config.toml
d_model = 256
n_head = 4
activation = "swiglu"
norm = "rmsnorm"
bias = "none"
tie_embeddings = false
init = "normal"
init_std_o = 0.0
init_std_down = 0.0
steps = 5892
dataset = "wikipedia_en"
MLP neurons of a small language model. Each row is named by its layer, matrix (gate and up: input weights) and neuron, and shows model dimensions 64-255. Each number is 128 + 32 x the weight over its row's rms, rounded and kept within 0 to 255. Numbers have three digits each. A neuron's up and down rows have the sign that makes its largest values positive.
Before each neuron's rows, "fires in" lists the words (lower case) most often at its 100 highest values on Wikipedia text that the model never trained on.

fires in: "in", "of", "at", "on"
L7.gate544:148114139132143158151120070157181173078107104112110115207107154175089115107181128090120194109113173176141155105115153125125138135125181142108125137119154172195130170100154126120127149117143110144080119111114108083113172153179133201119128056111197085134178144076121139132135108143111120110141072185127114124138166145088129070174133145156113129118042199209062110133122072144092170106169082201104149113137106136119142130123120159115090111124135154128184105106167140143129131144096159110100164138132143107173105200102067155125131133154161133159147109045107139088098161104174082099
L7.up544:159119126124117172129128104205166162124134155123119145111071169097090073071145171114165119115127198120110099084157149075130181138087083134113155088146127196141188060168126138136095132133118103171078102177149134075128144158150151184175094127068088119125149162110124137141128157091111182129206165107111102084159092206085118106087133133142160061117130107145129143089128127063118130122101107106177151146098116136128124192171143101107173090167104096173107140178115103130122091190141141110137094118130126140087132129114136144093103148133156109105113065136132079139168097073143149140

fires in: "in", "of", "began", "from", "continue", "for"
L7.gate331:118116132099110121091125136125144140068128129092140125103102110102174097056123103075132152091127164144114131138117117100110130137045103193149104160113154129085110200117111169173120183055131164167106157150103111143109135083157113125065094109146150114106066053108124114217136111134161116185089084129136115140191098122115106146109145088176089132093168097165163149112122110120097145097135116057093162142085108044084106139134176155093126149115115123137133126123095150152111137069151157086083138127118217186121160114112105138121150126117153159108146140110095093098156150190174146050
L7.up331:084152140165141178140125111107108164077091121101092095158094085125128127152127132112160091146144156123099160145140144103071156168055123167111111085150126146085075169099127165113087075151146182097104115139123154122095146159080065147137077113124112141218097129112136106169112125148150195150112128065095152124163068152113132127108100083158121129073115061067204082099103131109159114057108119145190097088137124106152085082102118170134122118137125111129159096117090090187088202165126112132130112165132081120069097136168115152073162125150077164138100157150131104098158065155196100117

fires in: "i", "you", "t", "they", "he", "can"
L9.gate323:114093135099118096086082112116051073066159070161132129127107103141091159158136172173110143107119155120138063206129098113112167166115084108175127135150106177107070152167093135090082179100071122090139115091063159123120170143060103168144083078153145135076072165063127098129157145082151119077113137142084112149105141108152134069118119093183137109144085186188143154190117136172105130073102129138192156121095199103082048148099114132123141115145122182095074121089062139121157107156134131098139158140179092103163170135162128098130121152069150122177077099133140175133110129138094129133
L9.up323:179057105112176138079141128140056102112093147194136153139117065127149115166128092160151170094102129194104162161121079123108134102106114146131119185096128157107081178189149082162139159114129117124098163085127141176098106203101100084125163121139128155133118109187106117098152094182064153071085082087139109176163070136116169106150149135151173091108075111124126163095183123173139115152139148143117136066140170158127128167140118103108083154088081136150126164142164130121137134132164108160144198112168111150104129104190159106150167142090130171101149113093197117074052109112182134108

fires in: "group", "band", "he", "she", "they", "i"
L4.gate498:092081168115125176171140166174139104137186096160164095151136151140134140099108168095137151153168127136146084118180062192093130116156129171116136137151168113105145115166078124095143126100131142110064164022160151078116241169136100128171096075100157154111120153138043124078173098120156207085144116098140111124093112176108122139153150181166121109116123159171150091107159123132121149120091084074138140129120174169111121153165144119147138119156103093125126144098143156150110176110174115135155117130169176141128143117123128098168128102105096104107113150153116165135101106101114203144
L4.up498:154121112141151109105121169177106180153145117110109163144158213137110162151120177105157119117130180125100122178177085109087165136107084160101063142090182118126092075094146123143109157101076105133093145082204143096180167177179143124111119066092105196094137117095137116129164107178100163100106100084091105136106113142172146151144100129093147100100146178115081099155110156053155133090113133110100128132168155157136146136173163114136098083089150080156162158110113193134153116073104107160107090136128130145120110116111082088120143165128082165085148146142158114095124104138125165170

fires in: "of", "in"
L7.gate375:145117202138080124205146123139173122163107124062127160161157131103134095110176142185138161098129150177120124190072119096201097204110118110134132123114207182184139122129182098171106141137127155170113094127106167067111146143073146098117088119157121131100201153159143124143101113138124170195100167137120143142080091181140159155150092123155114128068157133143163136135157110061058105125128142120063149134135158139126123150150132202064098175103128127149102167096133160122100122106095123131055170099149145082117131125111160130123109087190146124187152150131172150146119146085130177151
L7.up375:124107193090124120132157123154149152112169160121133115142109113124180145165143166191094114109110154149134173154142088095132115173130075127166121162094146183162162109139159050187138173097167117134151154174098163057085158126130120132080102139218128138128250132114106155177107116132121145158067118130152052122113104135122178108159097135148103104089149166195166122137145159048118134126156124099109165134128136139110148084130120142133115129108118074149064082174125098124119180119072103126084077125173131048093102119118185168125144081155154102186144139146102134096142122079154161187

fires in: "on", "june", "to", "for", "september"
L10.gate169:105156096130104114085128095166098092075140114154131105128159121054129109174098151123122097102144095115157114120124155102153099178149103140144173070155133129129141095091125157144187207129109148071108102090096198191122120092108123139126099085132066082152103085146049121164135154106086188099114135092154109058158113172111144044169123123132090107151157131169103135161117120095072096192126106125153097126153104141143120159107129082135149139132066154132097112106130153152192108113138119145078139162126107136178239132143149109171130109142030125120179163147147114141141074168123135130
L10.up169:172158115170155127142120114179087124049115167144074071164164143079128127130065145135168100113098135085132096067093142109155144112103150110155175095146137172101137136125170138131141161114090163139141108127132131135129144101091102145121153092071131087153049119153133164164153115087134169118091146132139154110125145082128138078108082194120102087093106128142121179098165143064153168162144074116112114134187137115137094202072142112105057098134113090122136105084120117105151137106167094134095110120128149114122165137108126138184120098172141157121114147122139076105123216134133159141

fires in: "the", "civic"
L9.gate89:125129124098175140103147089136077142154126074154069153075159110135207161104080098129127128129140126162182131126117140138119100087145194163151088112120110096149104047147149135131168098132130129084134121137093172158203140098089188164185108140138156073104161104076119148190091136126116115141125137078153201120095145073061098140092155131144130126130088135131137108176118122166082127099193113144115143135145088132118121153155121114153103161174075090182165131174071129125125127130100087135079173142152079130126163145099182171146153085107122153116106164147123129128122112092159115143
L9.up89:140118160130121154158100095102067156172166132119134157089137125155141137135159168095096122105145095124199177222150052156100107077111145103141165108114102161137153186161139142111088081153111138126129161098188136214139165128114120147100135070124131155125147150069164129133113153176113082033088129191172131151127093151144154118079098151153087098140109167176141139086151122104158185150138107153155120135138150152105156136124071143084118160132117146127109115120140141158159118178115119133112180103168136150117099127150197116114061135133138099132080044156161165176122158125171145122

fires in: "of", "from"
L7.gate643:213134097149101149094157150133130148126201169155121136117163148145075083156167162147079172104058136165137161070091135136164116180107168128082167070120067176152112092074090167109119107105141127149117097142098147129168134075109127123132110111141203188164123084133084152130109156124136100096177106147116109191100118151137220056123085114198090122131145142127081151124093087090155107104083130156120198099122139177144122129124129147121128119145056090142091173152124173141112151140146132167118144137075118135139121083122157102118073166151149106137133126175150103073100076064106129151
L7.up643:099144078164087185085174086109102121132162201180173117121144138123097146114163086108124127119083178094137195108115143160077115182087111128105137081155128144139100153088090124054177066099138101082106115179106165121078132111108061131088106135181145180127162115062122064094107131103129109168063140134084123147142182124101159098137099119205114108062164157101079118151093124049127162147131151107160137113168105157146122149095141159138130113129143133149153064177127137140170130145073090154112120113107117163133088126127148083079073169126172114095153158140091114126189117097149158140

fires in: "the", "one"
L10.gate203:147158113121168107123214110162123170108138150188134124102182060088120090143126147119123118196130141134125133048124075153135151115222130126124104101148120083128178109129147124102087166125123107141144112082149201117160191157150191154199170121119153088139163191080156144142113205096125096102148169143094170134153132145098141137142064195111167113174125150130123102101174124117101143152128104126152105079127126124080148071054124132176189149144102121157120120114103079132086115116134080150111129117186121162117110165162172121187146104105104111119149133126099104151135123148106118173
L10.up203:113130150172141144140111153106130104130116123106117087189102089114185127168129166129163158185090151086218111138149140166164142066114113109148120134132154153104131073119121158109134192157153094107196128137159133120174147176064198134149179095081104153131096162078139123131151163190097163069122157091071112126127107162096155188147108180135171113128124154099140078088146170143149129131123145164141171129066134128124125146103138100135135123145151118157142063078167048102117150122085069106159098123142151133152077199164100139171094115106153145142141132123200172157140107160181124101

fires in: "the", "your", "a"
L10.gate572:126149098150147066148076028129193101118145107125127181151199069052146111170075148120108105132136169120170089086127142169096120120102115116145110082113092119108130137089154165095137163167127111117134156157154170143133160163099080150136143116080093110137197095158112082149156190125127118078105137060164103161127061143119178139178047097083136119111061154146131120141155114145105138094087150212139158159133142188133050104094184126098104123130193089187134118084106095144131125126142118189094108072166128169117145134164152155119104109078160105109115073073144087177146124128172159171
L10.up572:160144122134150105175168077137114067060102123114104146120127073078154088149096081115074139128110140148141128101116082125122099088076140146110129147170122150090169103087163194169102131160191110104149167117097131175147179177074140155168084133093103092125083138101136103140101159126189144144087175094096109187134145098117140069147093135016162098178085181133164114105153123155108178088141123159161149089091196127102137078154102116098145180110133130174136135132167148107144134110142147152117055114146147118150091126165176122126050193108139150128137109084223126125123131091151123091

fires in: "of", "among", "notable"
L8.gate311:161113091148097097115069115085133120103114165112114153118159086116126124140106179179157149143126075101118150176154128084105174085142114110129050118133133146113103127197137119079109197208158126115099134130098137161111091129152159117155108153152105152103124161104089112203142107141124095110136102161148074192156129170129147113149129163179115146161132122140136144123116170153171108088142038117132187116112155110179154165099122140147113085163126180180156143140155221114095128172142167159147089109103146090138119086121166149127079161100156101102173145134100062019166150222091114125
L8.up311:147136154134094205112175149145130164092110178122091110160141132198099106070094235088095135138099155098156090143156086124114104142113159174177133105111104124157115118122094127146095120135101125120169111122136185110153113084105147157103138150099186123133122128163143082079106088079114114063105136087111130080149129156112069177162154160145159094109078134098102126200165153094128165189065083178112147110180085111194101127135186136144102124155156086151117118128153090158113099106097146161131172178053127095144122105135135118075154158196139113112199095107088116087114175147133166151

fires in: "that", "it", "at", "part", "the", "one"
L7.gate665:115100095086117123177161091107069110059101114121155111058207107122085198151224139130118074169111094116177134093113142155116186170199122134148102117132104143190156132148145143113136173124139174134130105186147142135126059079123142085165103124123092097180125084149157136160146168158103073096127113051148195137103098120107099177126132106168117185169157058096105141123171132129126130089116154193110127080127188174133153119096050098097093124125118078161088123082128080087089106134139168128087131171156143123168134160100092066138143125132116165117083152097130139115133159118167117148
L7.up665:083140098118132103198143109108118123126107124141117070088135155127125124140161123115095128102080157101099161146080078205134073124124155120099119183086115106108124097121127207145141170167157151123118125077129076146077148086157096059155156164165126135185135104126123120139109063186155186130165112168065145144144193118095111123098160180115198113164133176153096095140140105144089243135084049198139194178112152102131099114113096143103089151145151083134050128115128100154100169145100144143101139156136197136120138076118138105086143146190125115111114114150105080111106152100102178069

fires in: "the", "in", "a", "and", "of", "to"
L7.gate393:131132050179151112101117089141107112173124087125147155098117131089059142144120097137063061111110084140141077137192094128086126120133213126111152105188116134065075128105120145099116169121130115140105170095109135161159129111090145150126141109084113140145113112095122050112130091136188189125101146082140118222154087113185161074159095053091158123174089096129159066100133123211168127109127130142136111073110105193190124135112121155140134131121102106135155125096101107136140093091212164173097099069119140122095154164132157123144093147087100152142095161132207112135160107091140104093
L7.up393:206114118170170095123162073125159061144137096098167139161154197074125123117137167163097118073124102147178072150115170163116142134079115137096179078139162123102100111044150130143098159137130129127132153128140104129118177109113116121166115148109115081132158077142159089111107129125194151111103121090135105149111138163137146124128060066091164091122067131120160130141117094169133083103093119114121134078135156135151084113126137165102158086127153072128116144096131150120144104069190183162102147061146105056150152141129161181101079141149125128113166159124140123111162102074163138153

fires in: "from", "in", "by", "after", "spent", "at"
L8.gate190:152148183162107124174149126153153040151139101171163090111150112106059106148085106152129161142062122142118128145136177112103169163083144169152109104150100128125156162153159108126120134139083156102084144167093114105084142126119118107117094125120143123110133156139139117140134178127117134156148124127147092151091104172091086138165094114137090086068123172108035167073144133080116136125155124153100138093117133138164149122087065161153080168098033105093118096130110137081086151180129123140206117141187135177176136091125164121110072175114108159140111166119150088132114163144160136120
L8.up190:146134104141134142118115122090098121134133110143084131154167068132123102162115096123148125101123145132115158155110126123149046153122171099085130089134157148104163192125088103114192170147139154057141096085136178131108130118155153106143099104142140052187132113127093046156125107081125123121111132095177145168201190154085188105165139126124111097143088074121088140163151081141127130104053121121090130193140159176140110096135093163116154196158225120125125134079081102130115090122125112090032099145120139125146154159205156130081106102088141151083107102144076128091127122157104068119

fires in: "of", "by", "to", "in", "from", "following"
L7.gate174:110150144186165039115145111092161044096117170107133116155128072138113111161129111129155120107113134180105117113121115093127164170089112139132120138090088138119077157122160090104166133158130133174131105121117078162101173213132111157090095055134186095089167039156081111117168063125191164098113093130113098156176155162157130162184128118116121137109072136088107132159123160142124113158131138090143142142142140124151088059141167105158111170127110123091151134123165100165088125143109157157139083169123157105135108133110113133170113115114131146149095167106107109117146147096185102118
L7.up174:107165126151162145102159127060194060121139250063132151119145098078154099160125144189164126118141220125161120170139181085149109102087110123110120113146137137111149119144124086120112133110061091149091114114138093144114145135081118120170158137183140113166117051021106086142104156141143166102102099102151163112166150126145143153134144109192104156126113123103130052139083185182146114140082118153119148092087118071144136083105114060152087164172131110141149137145152099138125142145119104119130120140090149080170130141143138127136139082155122189143127184139122117122104131124153109160